python train.py --n_kv_head=7 --d_mlp=2688 --beta1=0.95 --decay_shape="pow" --doc_mask=true
MLP neurons of a small language model. Each row is named by its layer, matrix (up: input weights) and neuron, and shows model dimensions 149-297. Each number is 128 + 24 x the weight over its row's rms, rounded and kept within 0 to 255. Numbers have three digits each.
A block is one neuron, or neurons of one layer that tend to fire together. After each block is what it responds to, as a language model described it from the Wikipedia text at the highest values.

L8.up336:133111141147138117080119117094101120148140159118138122097106103073120126092144130140102095108106107134112147094080139115119148134152113133141154154146118128149143119155151126093139085121113152111109147163140092089130126141129131102133095131154162165122088120155103126095169084097127082121183156121141126140102154087171188134103172117111083140115145107134088138083108153118118149093102109119095134118131130136152108096143110106143162097130085119117
L8.up2335:117148114171152094116137142111145136126085106105076121125135126091105085077125129125132141119127114156137112091080151122120137160152112095151150133095122145108115109108127166138142125116133127125166125115136142134115112123144166139181091131138117163106145128161115173156143123099140158072111187064119124117061125112140128138102116155146114132131114173116122091127119106163175128133091114109125097127132144173109162090109124126118213145155128130099
Description: Mid-word i-ending syllables. Word-piece fragments ending in "i" inside longer words and names, mostly consonant+i pieces, such as strate-gi-c, Li-ci-nius, Pro-vi-ding, cal-ori-e.

L5.up143:101158137189105132123160153137146069119144133157129133127138135105105153079137152117140104166077132088144103130130095124090154090138104127127173119155125153146163127116085111127145130138123092150140108154169130146102084124148135147107087113098114098113122132079152127142138148132117088139109159107147111126119155111085184113106149107129102192133134101128125203097120173144108137195087167141110149099169141120123093088105144129136155123147169146078
L5.up601:106080126180115143128108107096149093179182132144109141111146097136124166140129085098144145108125142151131127142158137125131143097128143082094111142120164138112114101127146105138109152121110133104106144151144118131087174102101127072142157104139080132104126116147095137100132108150144123146073135158106149114096105153155106133092105131126128132142166131107094090139115137120113115134113140116110146087102166147121149083155165117111139148115104124119
L5.up850:129147116122142148116146080145163090157148124190105151130139107149119150162125088090184134170089135129140165137117133104101156096134116108136099105155121150121102140135144090140153129112115130117130129131145156171128142127117124092139155118146127056126121140124151118161146097174074137083135101119125108101130153137141105082131119133155108116124107160126116154133117098119157117145100125104120113149169164171159149105129081112133100150124146122140
L5.up1504:145155166142118131132130100161141133159106097116127130139154137085122161117097125124134078131134128159120144133147095108102174097148134126133125099074142142087130129143130158140133108149145108083135149095191097140119132121138109151162112135132109088178143122135133136110136128095103114116123078124165082161130115141100096136136147099171177144162146138102109102170123130145113109115127115138135150094099158151093097135125095107135105162158149121119
L5.up1802:135132126090098151124140173118101127112122088169137162121108139136108154155115140074083113111150171114108151166123158098132144144109142101126131124128142130093162132205112098118129127129167169131128133148110133140107125105117136127157158072123111182152138129150132117101153081121124100163121067105101126060115161134124151135120139166140138102154118122150151133123107145133141083088091137092126099121149114138145168136102114103115148114117140129114
L5.up2089:130122172124148154104128130145121129139151123162156138110167119132143137158134145117090180157104093060117167115159117102111136094100122120157124078132087134103145124128148114099095095102166145099105117136135096137142126109105166096147131103106114142118105110114094150134133085126150148135116114121132115126146092117181129099123159114115139139206128170122152135136135126140129120118138156128147141067156159147095130104119124146177134112144148147127
L5.up2639:131093111116105166124158127088159101141107130150142095146145109147157131133130139085141108127045129142135115154163113123141171108130129123113136117144158115168097121105105116126152121113153114103147139169120119157125161092089119106148146124121152139116115066146100077128073135129139140152108091116138170129126146101152151080113135138136157142114111085198173121139106094126133105160101152120136123133193156133158146126129113138131110122118102165142
L5.up2650:101165109171139139092095111131107127136106108142097133104154131096147149123096104127167093118099152078158105150144120140103202101156117088133160144122173126144133110140138105177130089126132112129130122139121155089124090145132093141100053136125108129098113107081108112101149119155143150092118123119132162167152115117097153122126112130125107139165163109146118098074118149107106166189123113127091140124135129119129103129121109149119118136147133153122
Description: Modifier after "the". Tokens just after "the" that begin a longer name or time phrase, mostly years (the 1909 election, the 1930s, the 1891 Royal Commission), plus mid-word pieces of proper names (Norfo-l-k, Sacram-ento).

L5.up136:107128097157121150146150111119160106120134139150111081120140140120144135097109146135129156113148118155137146109143102113122153102122169126096091136136126124147126059142122094075121148130089083113161106153124122147088108127120110141153138142098146112161127116170108101095129084116120129130127129112134116096108091146147142144096128163095144161101169153155083129146115114130125164134111131089139131106147134137125120144087104093121159157137117135114
L5.up1081:081135095152095154100117094130135128111139155078081138152159144083098133106113120135125105166085109139147145119108097124159120147143110141144131172109143132127147126158170093149113132153150104124150141082140105153143134141168147124128122102114148128154097105090132126139156122091122150092162129150127116140106138125156135125118141149137132138124112138121127129120143189139168123153107128157133133125107122138146121109141136139079135105156140115137
L5.up1467:144117145143060135133105146128148140130110139135158131154157096082122132116137149096161113135137102141129118108168091090126162103085146065082093127126133140192143130109151110129129141127161117107141123112115114147087113110150156118104120107117113110190142085097149090113140146096151136124158088150150168129077106133128130123117145159154149100087091091124140168119089099146168133125133137138144123112104169127148074112083143160143139119141101114113
L5.up2121:119119144138141145132119132117137152085126187143119089124124127098113143098139120142097116106134077097128099139129142125126101127129138102126201084079133139093141064092142091139132089098123083152182132131168114172152101148156106133119116108134135149123140128106142145096151135120068124153120093114119117124089106126115148112158112108107112098118124109125126127171139108148101173167109128155104114128176183147110124098151089104097094132162127163141
L5.up2347:118116101182101123100113120132146102159126152133184083120161124100141128130081103172136150102180134138159125108117147144108122133111110107128137173102162138129165096111105130132121100190136088132129129128140140105134125087115142118128145119086115170135112138128149169112114118096102130106117105156119135109131123126164130118110119132122153094107109119142194125130109089116145163138117101125154123146130141117162138106089107120111145062147153107136
L5.up2489:168117085163126117087107136122162127168132164118149110131147157123138128110139133179145167115169101146138162142137136143149111130131139111102152104129126096139156139129105066094113126117122161134137136145138115145126128107144125131112075125114123088121156102139115100155128084154094163106086150120102156073094118114090140162146109119152185109125088144143073133118134133122116171184129121161144157152132121130175115120103154092147148081142169108117
L5.up2625:093132132157105114108134123108152111143128133136163072089164149087131168171114088176148128123168174122148145135151136133117130130112135154130211150139155150092153074101144139120117127133103107148141094127168109182122092100113137151126109162113105127108139085116129126131149118125121140114173131136146130094085139147112130157138111145158110117128129107179138121141121089140142129132106132069129150130127122124084127121090120097097121124146094111111
L5.up2642:090104135166125108109168163113143129135133128130156122131102134159116132092106134092108127142134129115162162124140146109117113162116111114110162180087167118135106135133132103160124135121148121089089118103186112111113128099114121154115141137117140125137158166147125114102145141140127085082115093092135181109166097128100094146133105122132139137149170098125122163183153147182122100115144132131130118142137108078116136112116130124095167142121133165105
Description: Mid-word fragment pieces. Short subword pieces inside a word split across several tokens, often after a prefix like co-, re-, pro-: co-di-fied, reb-ui-lt, pro-vi-de, co-ed.

L10.up214:145147174114104161086158112134123153120141144122146182174120094114140147097122132081126137147099120104131132142121108114079139124087133134123126126121154156103089166151117117141160123105112122162146183121100103135069135152107121101121149119149116159079173132149145138134104133158127129165153128175130140130135129124110091142120100113160117133121142139098135123097091116147116130099168098144167197067123143123142124120112113145130092076131111132121
L10.up361:128143135097099115134152127128193135122118117109132180105129125141151142153105100113118170140116140135104155121122136145121100121097130161148127113115132187108102127159077129152153149088144114140144128163115142124132110139140150111088126148119193140142123149129140078121149139146087096128119128146099128137092113109135127135148166091153133148130156114083099139107116113108079099109143127115181137146132124114131144119126088108133067119118153144122
L10.up2040:133122101170096138107165118127105151164128133108152126111172109164125112122125079126121154138179106136142110154154104150130141060100099124114123107173080126140164136074070116147139123131150108177121122133129099132128118125148146111130132173156125161139103104109128125155110151121118092085137124156113125121148115160068118136163161100150139144105134117149143114138132112147106143143164142145145098105165122108127152138127113153092147102114132140104
L10.up2509:135141153079086094130122100140146115170129163124112112152143125134162111108164124100101117157108111132120133115157114127121141151117119112109113166179148125113161091105112131131100151142130138112148112152136106162143143087147147118151132145149144150155118102153193078153070118132142135153138107140102108160193153145071133155127152110121168121127114098110088119110054160120151128086130145122141147074140144108163114121131119106089108168135142159159
Description: Era and section-heading openers. Fires on words opening a time period or a new section: early/late/the before a decade, century or era, and Early in ==Early life== headings.

L8.up1364:147146136169100185114114135085145076134119116150099141171142124146147145132151125090125106136123146128096116114188117144093110103119142117196120143126132163093100133141151132150146170161132145163135125096129127123138141129123126151123131112156123149106134084130105153140124157116102113145124065149139140161143086124156095103163197131116134126140128135102160154134102106119162152121097102130120133120120129163131142100116143112108124100143105167194
L8.up2039:079122170152115124123156091125179096119105085132099102096137154146106157099113119079123166165150146174120139102125145091130121108182117110135116145109135139117155136150101124178125151131155154125122130131147142126125124133154144128093130169169127122099096142133162085120145080091116109113102140087168121161146150108120129127129126155128128179170132173133119107105095130118106168126127096126099116109102126134119147096136144102134136160090153133118
Description: Proper-name continuation tokens. Middle words or word pieces inside multi-word proper names of institutions and events, such as NCAA Division I, Football League, World War II.

L10.up260:086139101088130095135121097163116091123087107107128123128161141078112166122092116110122111133164092138128113127127089126143170101148153152129148133116116114126161113092093145146153138143093116120137092149122141131114125115102150154131117102091143097106073107083083114150126092147121152159159153111132111130122136182116131125118091115148157123129135130110119132111131180147150096099154143121143129151148114158090184145137112094152099145119107118127
L10.up1316:074113092113089152159186134135122143091074111117095133105112135150134140136120117132112135117144122122111121146169090103143150068144155127103132168102096098172155105123135119159167124128100107144101131138105139152120154120143163102141121124120136116084096091141077144136134118114118156142078145106100133096143111151142130102152115113148148149107102132139110102149153144157143133103153125098162153159171122152106186182130119098119114157118107142144
L10.up1568:148108088115097173152150103146134104100095116130091133137110136113105148128175165137137119095093149139111115133111103094133143111153134129093105172119148128119141148112117131144143094152156143164101119137139127112113106132142149117094110110094160138096122142114140147177153139155142156150095160100139122086148126147133145133168138110150101126115130068074152140129145136146140106101112118097125130133106102165138143142121132092123129132125119172083
L10.up1855:115133099088097147071171121151092131111129125100100140138112112119135149130178165105104106151136110099053122133086164085148115143156114106111127137128127123126176133130076124143124130193107087149106134133129135113098076127154115115105135162153143132123093127166101142152178172108167111114115139094141130124126114184105149117139161129138115101116104120114113156141166157123148085126114145097157146114080091145114159109123130093086161138145142142130
Description: Italian-style name subwords. Mid-word subword pieces inside Italian and other Romance or Latin proper names and taxonomic names, such as Giovan-ni, Nazi-ona-le, Cass-ini, ceyl-ani-ca.